{
  "d_model": 160,
  "d_mlp": 320,
  "batch_tokens": 16384
}
MLP neurons of a small language model. Each row is named by its layer, matrix (up: input weights) and neuron, and shows model dimensions 16-111. Each number is 128 + 32 x the weight over its row's rms, rounded and kept within 0 to 255.
A block is one neuron, or neurons of one layer that tend to fire together. After each block is what it responds to, as a language model described it from the Wikipedia text at the highest values.

L6.up1 [125 122 153 186 126 136 112 135 148 122  63 152 110 112 143 151 100 128 106 170 161 137 126 108 121 134 183 109 117 105 154 154 191 145 123 124 132 105 122  92  97 111 178 116 134 151 149 106 141 119 179 210 131  96 150  94 151 139  74  89 123 141  82 120 109 124  73 149 141 114 199  92 107 110 167 161 148  93 147 184 144 157 119  94  93 114 153 141 137 162 204 128  89 153 121 144]
L6.up27 [153 117  70  88 163 121 110 129 126 107 142 133 102 103 121 173  68 139 115 118  91 117 166  94 154 141 121 203  61 172 114 127 146 152 114  85 141 129 173 138 148 155 132 148 114  54 105  98 119 150 106 126 136 122 119 113 117 147 157 160  95 153 129 139 104  38  61  99 155  91 115 140 120 168  60 128 207 150 150 142  85 158 103 160 145 190 136 100  76 198 178 116 169 114  81 193]
L6.up37 [ 58 127 165 119 126 139 103 102 120 145  68 118 155 149 116 114 133 114 154 135 114 123  85 165 155  98 107 169 120 139 172 130 151 165 172 108 116 197 129 129 128 137 128 113 133 117 126  86 191 116 137 139 143 118 149 143 174 124 122 166 160 138 140 125  78  96 166 154 118  99 159  96  26 165 138 162  99 113 164 199 166 110 111 101 158 149 136 160 101 113 131  99 125 126 115 153]
L6.up41 [103 142 101  91 196 121 108  68 175 166  85  95 124 177 112 163 188 171 127 130 123 190 130  88 137 115  84 161 168  83 153 123  90 146 110  74 192 131  83  50 111 130 106 149 113 131 110 174  81 184 112 150 142 172  98 147 169  74 123 112 113 136  88  97 106 137 139  93 115  85 128  98  93 130 162 109 149 178 111 121 151 135 145 102 131 167 155 186 147 109 104 167 118 117  55 138]
L6.up61 [140 150  77 119 118 151 118 157 128 120 140 137  95 133 117 128 105 186 147 149 171 102  72 131 120 110 147 123 136 135 126 129  79 127 112 176  98 160 137 142 135 145  93 160 108 163  86  99 163  65 172 141 109 132 112 111 139  77 127  62 170  90 101 105 143 152 185 101  89  80 141 190  69 124 123 159 108  94 192 150 140 108 126  97 179 162 127 132 169 141 101 118 133 141 162 130]
L6.up75 [106  74 165 183 115 181 106 120 158 130 150 104 146  87 147 137 105 103 132 142 129  96  90 119 172 113 165 135 152 107 122 167 136 107  97 173 140 191 134  98 183 140 100 142  91 142  95 149 154 109  83 124 120 115 155  56 179 107  98 115 133  97 179  66  91  68 117 153 101 107  89 140  73  97 112 142 144 100 140 128 138 104 136  25 178 126 138 106 162 118 139 142 162 125 161 112]
L6.up93 [152 114 107  66 121 130 171 157 162 137 128 115 137 162 210  98  84  97 109 138  93 124 120  98 157  88 120 133  70 190 173 174  99 151 133 163 114 116 179  85 168 121  83 132 133 174 120 150 130 101 107  75 104  94 130 156  99 104 124  77 166 152 105 130 116 101 127 108 114 134 177 142 137 135  86 128 150 120 185  30 112 134 113 108 124 156 119 144 132 138 143 133  97 132 151 169]
L6.up137 [ 47 106 168 139 159 149 147 128  51 120 118 145 169 136 114  96 120 121 113  92 165 143 110 123 134 127 118 139 126 137  29 145 118  96 151 147 209  67 159 157  63 100 109 108  96 147  94 133 114 136 121 223 145  76 214 128 131 124 160 128 126 112 129 175 192 120 120 161 118 101 122 105  56  94 156 151 146 116 167 118 155 179 109 118 105 132 171 117 115 105 113 137 102 126 133 145]
L6.up177 [ 92 163 158 144 123 113 131 137  77 124  75 131 141  64 125 102 131 142 189 100 128 126 150 154 146 106 185 121  78 141 147 152  93  78 127 102 137 119 117 197 114 166 124 116 144 189 122 115 135 111 127 131 187 185 147 131 126 145 117  70  94 105 166 142 140 142 142 161 156  88 128 135 134 119 150 121 108 111 128 194 112 123 127 112 121 134 122  98 133 146 190  93 129  86 103 135]
L6.up179 [151 185 155 120 170  65 166 107 156  87  99 128 163 150 110 179  79 117  70 126 169 137 161 128 124 103  70 163 107 143 154  67 112 161 172 107 120 127 133  97 112 116 149  62 141  84 100 128 160 157  80 159  72 129 131 109 163 163  94 163 118 124 153 140 122  98  70 115  73 158 141 147 147 173 107  97 154 122  65 175 142 168 112 131 131 143 141 107 140  99 132 121 187 154 165 184]
L6.up181 [136 144 119 143 178  95 106 120 143 165  80 170  96 102  90 130 136 139 150 153 148 124 127 140 165 112  96 191 149 182  87 117 103 111 110  94 115 130 125 137  51 156 163 133  86 127 130 201 135 131 110 149 151 139 102 127 117  70 113 134 106 126 126 126 172 157 104  53  78 118  76 135 121  94  94 176 162 141 140 170 109 178 129 135 140 160 152  69 126  89 165 172 123  56 147 131]
L6.up185 [ 82  95 111 114  96 105 149 115 167 137 169 121 135 133  98 150 115 146 125 165  87 198 108 133 115 178 103 156  94 100 156 107  92 104 134  93 166  95 154  99 131  91 153 117 148 102 117 149 165 140 104 119 125 138 132 134 160  88 114 142  88 139 124  84 150 129 152  89  67 180 155 127 145 159  79 150 108 164  79 108 100 153 175  96 126  82 136 195 129 146 140 154 215 142 143  85]
L6.up199 [161 129 145 143 113  89 158 146 109 252 108 175  97 143 143 164 117 140 141 159 103  92 133 169  74 117 180 125 176  91 186 125 135 145 139 156 118  65 122 158 130 172 124 120 165 101 138  88 109 148 130 170 178 103  89 148  97 122  87 122  55 104 122 129 122 158  89  91  70 164 127 133 104 187  82  99  66 122 152 117  71  96 133 179 115 133 114  85  95 150 128 111 184 127 148 156]
L6.up245 [117 182 157  92  85 163 125  80 139 191  89 161  78 148 111 153 125 184 113 124 131 121 152  79 145 151 106 217  34  77 117 129  82  92 132  87 141 144 129 145  91 171 136 169 133 184 115 139  87 120 144 136 124 151 130 125 173 127  73 100 127 119 137  45 117 180 106 168 119 121 115 107  87 162 173  97 150 219 184 150  94 126 134 144 130 123 103  95 112 123 107 103 125  84 136 155]
L6.up296 [111 132 151 156 122 151  95 104 103 102 122 152 131 111 101  82 138 137  82 170 181  82 145  84 147 130 128  91  74 194 114 111 122 151 115 113 165 184 130 114 114 132 120 136 126 149 139 141 130 123 160 210 136 139 143  60 112  98 207  88 129 188  66  86 120 164 107  96 124  94 185 135 110 147 123 145 122  78 155 146 127 114 106  73 104  80 125 122 152 199 111 151  88 133 140 109]
L6.up302 [134  89 147 126 130  94 126 128  90 167  80 125 101 117 150 140 162 130 115  76 133 118 138 163 139  92 165 144 116 126 138 100 113 152 154 109 158 103 147 127 125 153 159 114 150 121  93 129 159  73  47 121 139  86  82 170 129 177 120 133 103  95 108  85 170  83 122 136  87 133  59 143 156 185  98  66 161 125 184 127 113 179 161 125 138 128  99  84 116 130 116 119 131 173 168 138]
Final digits of years. Closing digit of four-digit years, often after "In" or a date (201-6, 186-0), plus the comma after a year and decimal digits in tables.

L2.up249 [103 115 123 161  54 101  40 161 134 217  90 118  91 208 128 154 113 141 143 108  83 141 133 108 114 147 171 120 110 124 135 162  84 144  52  96 107 169 157 101 117 102 136 122 136 123 119  92 120 137 148 168 141  91 141 144  85 128 137 139 155 127 174 113 138 164 178 127 100 139 132  89 174 150 163 140 133  91 128 130 119 102 100 136 107 122 147 128 127  95  90 104  93 128 125 116]
Paragraph break tokens. Double line breaks ending a paragraph, list or table row, just before a new paragraph or section heading, e.g. after "of the population." or "Laws".

L7.up65 [ 58 109 117 191 124 161 153  80  54 130 104 143 120 133 125 115 112 103 119 106 134 157 183 110 158 119 165 117 100 175 173 172 154  85 168 124 131 178 139 114 139 165  74 140 117 127 109 137  99 127  25 128 152 141 126  87 114  80 133  99 112 162 156 161 144 169 126 120  94 148 133 150 200  83 180 149 116  78 158 117 105  94 167 158 172 145  74  83 138 116 183 148  82 136 112  61]
L7.up116 [ 97 161 106 103 120 185 183 139 141 168 169  88 121 122 177 138  97 147 150 133 120 121 187 174  71 110 138 143  69 172 119 146 108 140  89 143  95 129 185  66  69 175 120 148 115 157  64 191 161  94  78 206 139 143 113 133 168  92 129  98 105 117  69 134 112 169 141 117 131 137  79  97 120 141  67 126 143 112 151 153 112  95  97 132 137  82 155  65 161 134 180 120  90 124  87 179]
L7.up141 [101 167 124  82  96 162  80  48  71 171 145  53 160  83 135 122 111 115 146 126 122 126 178 135 117 128 115 134 126 120 137 139  75 185 160  78 164  99 157 121  98  97  88 114 157 128  99 138 114 168 110 106 117  81 154  85 139 151 165  80 160 156 127 129 152 147 189 127 108  92 188 172 165 128  95 112  88 126 105 159 130  95 180 125 123 131  45 170 164 153  57 106 139  88 144  94]
L7.up180 [117 144 118 109 170 151 101 161 123 132 121  78 134 106 116  93 135 105 139 114 104 136 179 160 150 115  80  84 114 154 127 162 125  44 179 163 112 176  77 119 157 160 161 103 122 117  83 151 135  90  77 100 171 178 114 101 143  97  78  69 166  85 126 169 131 120  84  93 114 126  94 120 198 101 179 157  83 162 126 106  85  41 168 169 155 119  94 151 170  94 184 138 149 168 167 160]
Verb-completing pieces after "to". Word pieces that finish a verb split mid-word, mostly bare infinitives after "to" or modals, such as hel-p, connec-t, deter-m-ine, ext-end.

L6.up17 [125 129 157 153 124 136 138 123  97 104 161 126 146 147 181  92 116 189 107  93 125 156  81 148 144 148 190 180 151 180 123  79 165  97 101 139 107  85  88 108 154 137 117 175 147  99 122  97 103 107 173 124 195 102 100  79 148  81 155 147 125  91 105 221 187 152 154  89 109 138 119 169 175 125 145 181 152 116  97 174  77 139 164 159 106 121 140 136 102 108  82 164 128 129 128  51]
L6.up35 [ 41 147 149 138 128 185 190 129 114 159 185 106 109 107 140 160 100  80 185 146 163 125 208 144 129  81 165 113 123 120 151 170 100  67 145  81 101 155 131 157  86 130 145 177 111 179  77 156 190  93 125  69 145 165 111  95 155 156 158 127 139 127 188 133 124 148 113  92 159  92  65 109 113  92 131 185 131  87 156 138 157 120  65 117 146 152 142  85 118 154 136 108 126 148 140 107]
L6.up64 [108 139 143 138 161 160 127 127 137 145 137  78 152 136 183  82  71 107  89 131  62 103 140 149  99 127 193 122 165 132 134 126 114 103 113 122 124 102 103 129  41 150 159 174 166 144 130 129 117 129 128 143 208 132  42 145 163 107 108 170 135 192 120 107  98 201 150 121 143 105  95 115 126 110 143 212 132 110 161 174 145 114 118 129 100 114 148 100 135 100 116 125  98 125 102  94]
L6.up124 [105 176 113 138 151 121 130 155  94 130 145 101 118 128 140 174 129  57 181 105 161 152 196 112 105 112 155 134 127 117 124 140 139 176 100  96 166 111 176 128 141 189  91 137 124  92  86 180 105 111  63  90 149  83 126  62 167 157 135 151 118  98 176 142 184 108 111 132  59  86 102 128 128  76  72 104 119 113  76 128 105 115 141  78 124 123  85 125 117 174 177 169 145 119  82 159]
L6.up128 [125 113 137 150 168 169 226  91 164 146 110  64  90 118 172  94 131 100 132 160 172 152 162 160 134  80 143  90 112 189 128 139  94 121 141 106 150 135 146 163 118 105  74 107 104 136 102 154 137 122 125 161 109 120 122  57 116 130 119 107 141  92 106 163 150 138 124 134 129 139 155 110 142 128 102 196  98  81 135 165  97 128  99  70 113 127 121 154 129 193 120  83  68 137 102 137]
L6.up173 [ 92 126  91  63 108 175 100 123 231 157 124 140 127 140 126 131 139 149 127 149 152 136 120 104 114 151 123 172 128 128 170 104 139 169  89 127 123 128 162 181 136 131 172 108  96  94 115 106 125 132 119 195 153  53 167 122 151 100  70 122  91 141 116  95 140 201 169 109 135 130 125 104 117 120  46 103 109 128 110 189  98 158 123 154 108 131 152 103 110 118 152 119 102  94  79  92]
L6.up188 [151 175 146 133 101 186 145  87 138 102 116 111  79  80 159 157 103 109 144 179 181 123 159 124 143 176 126 123 112  64 115  78 131 101 106 143  98 122  64 137 123 136  82 156 171 119 107 172 113  98 135 118 161  98 166 130 134 130 117 126 205 144 190 140 119 103 124 120 108  94  83  68 125 147 171 119 137  65 122  99  97 111 109 128  86 104 120 154 172 174 161 112 132 123 127 143]
L6.up208 [ 97 135 170  86 177 192 157 102  98 183 169  60 142 165 119 159 132  75  51 137 111 141 147 162  98  88 114 122 166 127 109 145 113 149 148  77 144 178 128 116 176  94  93 131 151  47 106 166  89 111  71  93 136 120  88 149 159 137 122 125 142 108 157 106 139 116 107  69  99 148 153 129 126 128 145 148  36 153 152  96 153 122  99 102 166 131  81 179 140 186  98 141 174 142 132 131]
L6.up215 [101 179 164 142 149 179 150 117 143 115  90  81 140 171 151 201  92 105 134 156 177  86 156 139 120 122 176 122 181 129 159  95 141 113 111 154 108 124 121 106 101 131 164 165 134 104  51  96 114 132 117 103 117 126 151  76 147 145 115 118 132  32 150 145 104 149  89 153 103 116 110 102 122 108 140 182  75 165 166 143 106 149 108 134 179 135  60 138 152 172 148  92 145 152 132 141]
L6.up244 [118 162 148 108 173 102 141 136 120  82 134 105 109  97 131 126 100 114 139 118 153 116 135 174 147 115 149 145  94  82 136 146 165 144  61  64 150  65 196  91  73 111 133 170 133 140 182 172 142 159 112 129 131 121 104 171 163 122 136 158 113 131 116 152 119 112  45 106  94 106  88 165 150 134 137 119 151 149  69 140  66 144  83  86 135 180  41 165 151 161 120 121 122 116  91 135]
L6.up254 [ 96  99 185 125 161 178 158 113 149 145 145 128  90 170 163  97 131  94 173 152 176 146 165  97 125  74 145 142 158  78 175  86 162 156 107 174 175 141 111 123 100 134 124 120 122 148  68 145  58 115 121 129 120  38 129 182 125  74 148 107 147 173 163 122 103 137 149 107 141  99 128 133 114  94 116 163  70 124 141 130  68 105 110 138 102 163 170  67 125 151  95 101 116 127  97 141]
L6.up259 [137 129  67  86 128 120 173 153 102 109 124 153 151 122 141 104 106  65  94 151 120 119 104 203 168 149 176 104  94 131 116  96 145 124 114 121  82 165  49  96 126 115 137 119 178  95  88 186 129 118 139 117 100 126 126 117 120 102 167 165 112 140 118 114 168  91  99 120 162 128  83 112 155 128 185 109 126 115 149 143 174 131 138  72 149 115 150 133 185 145  98 157  71 138 101 154]
L6.up261 [104 141 123 157 151 119 204 116 100 170 167 117 147 104 162 130 115 129 154  86 101 107 184 143 104 119 141 165 107 141 133  79 123 103 130 123 108  88 126 107 188 143 110 188 111 142 122 161  98 128  95 104 187 116 162 109 114 162 113 140  97 104 189 141 131 101 105 158  59 105  84 147 182  55 173 163 156  59 118  78  91 128 153 128 161 121  81 136  98 172  90 156 150 124 108  82]
L6.up265 [125  94 124 157 127 174  50 155 114 136 164 136 175 110 195 137 137 125 112 101 136 140 106 101 159 153 154 134 135 108  93 121 119 113  80 205 112 164 159 137 120  95 136  82 152 130  92 170 155 110  82 160 157 179 123  95  81 130 154 115 124 148 123  42 159 116  87 106 167 130  80  96 187 119  81  80 145  87 125 136 113 158 164 138 146 115 183 105 204 111 121 115 158 120  95  76]
L6.up281 [ 59 180 109  73 112 135 141 114 124 171 132  75 171 152 159 112  71 129 114 115 146 120 161 143 132  50 137  87 122 161 138 127 199 123  87 103 144  85 196  95 156 129  96 120 149 122  82 135 121 161  99 154 190 152 129 160 152 147 104 134 114  91 130 102 134 134  78 155 157 180 127  67 194 119 178 134  92 141 127 110 126 133  77 165 147 121 111  62 171 156 149  90 159 175 120 107]
L6.up314 [ 59 132 134  59 143 154 114  66 190 147 163 105  71 144 188 131  86 112  97 113 107  68 143 131 177 117  78  80 100 107 138 114  83 173 221 143 217 144 149  92 143 139 105  87 117  93 111 157 154 111  65 155 161 160  99 126 127 145 118 133 138 102 102  88 122 181 116  92 148 116 115 161 121 150 154 141 145 121 119 126 153  85 126  67 135  86 132 125 135 151 121 101 119 121 149 128]
Verb ending after "to". Final piece of a verb split into word pieces, mostly right after infinitive "to", as in hel-p, ext-end, regul-ate; also blank lines before section headings.

L2.up282 [165 139  98  69 174 112  69 137 131 169 170 128 109  82  98  98 157 198 156 136 119 163  96 133 150 140 103 198 138 139 121 226 127 110 158 124 135 116 113 116 118 129 123  98 116 154 130 131 169 120 117 127 160 161 114 156 166 168 115 102  94 128 113  36 142 159 135 114 133 102 111 141 112 151 127 127 175  68 105 103  40 181 118  95 158 114 101 179  77  89 133 183 166 172 107 137]
Split-word opening fragments. Opening sub-word pieces of words split into several tokens, mostly w-starting ones like w(ords), wor(ks), nor(th), Sou(thern), plus Cyrillic pieces.

L6.up0 [132 112  84 142  82 133 109 103 109  41  94  97 137 102 112 115 107 146 128 168 118 148 143 141 157 155 125 117 144 127 165 136 134 111 135 173 103 145 151 207 171  52 116 142 132 161 105 119 109 136 127 117 142 114 134 103 102 111 135 119 114 110 174  73  82 121  60  84 146 155 169  95 153  80 154 130 142 141 126 138 122 141  51  97 216 146 114  77 118 132 111  67 143  95 123 136]
L6.up20 [ 73 192 160 105 132 123 187 142 158 156 109 105 141 113 127 118 193  91  64 192 147 140 127 169  92 116 123  67 139 135 142 144 107  90 156  49 150  76 106 132  94 146 131  71  83  23 113 127 131  99 120 146  61 158 140  56 121 146 141  52 165 137 130 112 133 161 168 115 136 121 138  92 142 117  90 138 154 105 138 121 150 164 155  77  97 140 124 151  98 120 133 126 142 164 158  90]
L6.up42 [135 179  99 136 170 134 123 126 143 112 137 121 101 181 138 107  76  89 107 173 159 149  59 132 100 145 115  86 118 152 140 121 134 130 146 125 160 102 187 106 139 118 162  91 114  89  84 184 169 123 120 195  85 114 140  98 199 102  93 142 101 138 131 114 129 146  82 106 174 115 112 119 108 123 163 102 177 167 108 131  88 127 123 146 195 172 136 120 151 135 124 199 110 146 170  92]
L6.up53 [123  96  90 139 146 152 141 106 128 108  82 131 114 156 138  98 137 142 138 191  90 149  87 207 138 158 167 162 116 143 141 116 101  68 125  83 169  98 150 107 111 115 103 150 151 150 129 107 150 160 118 121  93  65 102 118  54 111 139 165 148 163 159  97 117 200  72  86 130 172 164  92 155  89 181 144 163  78 128 112  80 117 116 123 120 185 135 115 145 120  64 136 127 132 153 155]
L6.up68 [103 125 135 150 141  58  98 113 108 134 159 139 169 186 120 127 150 121 149 161 150 128 149  89 171  73 123  45  90 155  98 141 111 132 118 187 134 177 114 119 112  63 115 131 137 172 103 171  91  90 138 110 131 114 117 168 137 113 141 149  91 112 126 120 114 106  86 126 132 114 106 129 135 108 220 129  95 121 111 160 157  68  61  84 138 169 204  76 148 118 181 150 106 145 104 140]
L6.up69 [110 188 156 184 111 116  52 132 152 144 137 138 103 133 139 149 119 126 153 180 167  82 119 110 161 149 161 138  87 131 193 137 135  49  85  98 114 131 183  76 137 124 139  75  63 115  96 164 141 126 180 185 164 100 158  99  77 118  88 148 155 146 186 107 149 169 105 124 113 119  80 147 157 121 159 138 119  92  90 145 146 128 124  77 114 102 115 149  88 106 117  71 124 144 128 127]
L6.up84 [191 117 105 143 104 116  79 133 150 132  86 146 123 140 143 117 104 132  79 127 132 128  81 135 136 108 145  53 114 106 102 155 101 110 107 159 171 154 149 163 126 163 116 122 138 124 168 180 101 170 149 138 108 149  78 101 133  97 126 107 183 128 137 115 130 133 121 194  97 151  93 130 146 139 174 167 151 119  78 162 177 143 105  37 101 152 145 128 169 175 128 153 163 134 131 147]
L6.up110 [ 94 118 122 179 140 120 161 181 129 134  85 178  75  87 107 175  97 160 120 109 105 108 114 137 134 176 106 154 109 155 163 158 134  79  89 154  92 161 140 191 142  72 129 160 101  58  65 143  90 155 181 136  72 131 179 109 113 157 161 115  94  88 142 104 154 163 138 116 132 118  96 118  69  93 112  92 127 149 202 109  92 183  84 129 133 165 156 127  86  98 127 165 116 150 141 132]
L6.up148 [152  97 155 125 151  94  67 115 111 104  76 107 142 149 121 133 130  89 171 145 135 174  80 131 145 113 100 105 117 135 148 182 130 145 103  82 184 137  89 196  69 101  75 172 130  81 140  93 146 189 152  56 190 121 132 100 101 107 105 150 120 117 132 109 130 171 145 158 117 156 156 119 134  71 109 125 124  93 143  90 145  83  96  97 104 107 136 162 153 140 140 144 160 107  70  92]
L6.up155 [ 72  95 101 137  78 128 117 131 154  57 138 130 117 164 128 128 143 159 128  95 130 193 152 128 131 143 118 185 148 173 196 123 132 103 121 128 146 143 120  80 123 115  87 168 134  87  95 110 163  72 164 101 130 101 158  97 192  88  93 129  92 170 162  78 151 120 138 131 191 150 127  86 115 164 131 220  84 158 129 145 139 127 177 188 166 135 127 108  70 165 147 100 123 147 117 161]
L6.up162 [ 85 110 151  99 164 120 158 126 174 117  69 121 126 155 112 154 141 129 150  97 122  84  92 119 114 115  90 170 100 109 170 127 170  87 132 137 182 130 136 135 115 161 172 145  87 100 137 105  94  98  53 171 121  47 111 181 132  99 161  69 102 136 138 146  97 154 105 156 132 145 124  93 181 127 200 167 176 120 103 148 107 105 145 166 151 207 105 144 153 152 163 105 115 124 177 100]
L6.up168 [ 78 171 128 140 106 113 105 145 123  97 153 157 195  49  84 143 127 157 132 153 169 165 116 127 152  61 108 191 122 107 144 173 137  82 175 176 196 188 118 175  76 143 104 180 108 206  49 138 101 112 134 121  99 175  73 136 153 135 121  94  81 163 105 136  96 114 109 165 114 158  94  73 131 149 153  76 140 109 103 127 114  66 142 160 115 180 143 167 129 132 131 128 141 113 161 145]
L6.up232 [104 124 131 125 113 106  45  95 175 128 124 153  97 133 138  77 170 155 109 132 157  92  73 143 107 116 103 144 188 128  97 152 102 117 133 146 212  81 192 189 126 119  82 115  52 139 150 137 126 130 114  79  99  95 185 109 102 124 164 126 101 127 101 109 149 154 182 128 127 168 146  83 152 132 121  96 146 139 140  64 136 108 165 107 130 222 143  75  40  91 141 183 158 130 155  79]
L6.up251 [ 90 112 103 181 147 118 104 156 139 155  76 126 142  83 149 153 155 216 106 182  54 132 177 113 175 101 116 153 201 117 128 127 112  65 119 123 112 131 154  90 100 105 155 126 114 181  85  62 121 109 150 150 102 121 187 111 138  73 169  53 150 117 119 104  78 181 124 136  72 133 151 122 159 122 151 102 127  80 142 116 115 161 107  48 144 173 105 141 181 113 178 171 119 127 142 167]
L6.up301 [123  82 165 104 143 126  98 107 144 162 136 114 157 166  94 144 177 135  67  93 171  77 112  80 114 128  76 133 190  93 161 117  85 165 119 125 137  60 128 189 137  98 114 133 120 115  83  89 149 111 151 155 212 131 122 118 119  83 216  91 163 163 153 123 152 174 138 147 106 161  86 115  96 123  95 149 138  97 135 155 141 133  66 142 152 124 161 117 117 115  89 169 144 139 147 103]
L6.up312 [ 90  82 159 168 138 155 139 118 137 162 109 136 202 122 114 111 125 169 115 210 131 121 168 168 130  79 184  77 133 137 196 131 107  93 189 135 138 103 126  98  99 145  60 189 123 133  94  84 161 153  98  83 106  85 185  72 128 137 113 120 111 156 102 127 163 168 169  84  90 120 114 177 178 162 147 111  76 149 157 128 142 101  91 161 161 188 151  73 104 124 141  78 112 150 147 190]
Mid-word fragments, coordinate digits. Digit pieces inside geographic coordinates after ′ (e.g. 50°32′06″), plus word-internal pieces of proper names like Sw-ind-on, Nor-w-egian, Kun-st-ler.

L7.up8 [141 144  96 134 154 104  68 160 114 113 136 124 141 184 126 126 128 137  51 146 110 106 131 149 157 110  97 174  90 163 140 121 113 186 127 148 116  88 137 145  76 162 132 186 130 146 100 108 123 120 104 186 168 139  73 151 119 114 161  85 128 117 196 152  84 147 100 138 152 124 153 146 115 140 103  86 198  84 112 126  97  99 161  57 137 211 181  98 158  77 128  96 100 198 124 146]
L7.up40 [ 83 137 129 122 111 122  44 123 128 146 119 155 148 100 162 108 113 115 111  99 125 111 115 158 120  93  98 137 128 114 180 224 170 143 129 143 149 172 154 119 126 110 114  98 139 101 156 105 117 152 157 173 118  98 135 171  83 119 108 125 110  35 181 177 107 110 131 148 130 149 147  90 135 137 137 195 140 121 133  95 137 167  96 136 107 125 100 118  95 151 150 106 116 134 170  95]
L7.up145 [138 143 184 159  92 109  93  82  90 144  81 113 120  87 153 167 137 160 143 184 141 148 156 181 123 182 161 108  98 116 146  78 119 121 116 146 114 129 179 110 195 125 153 135  86  70 114 144 152  80 150 188 157 127 104  99 159  99 139  84 186 113 146 156 109  89 164  72 127 105 154 184 142 117 155 100 152 115 102 114  75 144  95  58 148 133  98 155 132  99 164  71 148 144 133 124]
L7.up246 [ 89 103 121 140 167 119 135 121 176 156 103 121 165 122 182 168 144 127  16 118 147  96 129 141 136 131 115  98 109 148 206 131 192 160 120 129 102 131  81 130 151 173  89 188 126 107  67 150  87 106 113 166 110 138 130  91 135  93 157 113  75  50 139 104 116 168 115 141 108 103 130 141 114 161 186 136 166 129  77 116 134  76 170  77 102 131 148 145 167 197 109 116 154 161 150 140]
Mid-number digit pieces. The first digit after a thousands comma in tables and vote counts (1,964; 53,986), also digits in times (3:01), plus some mid-word fragments.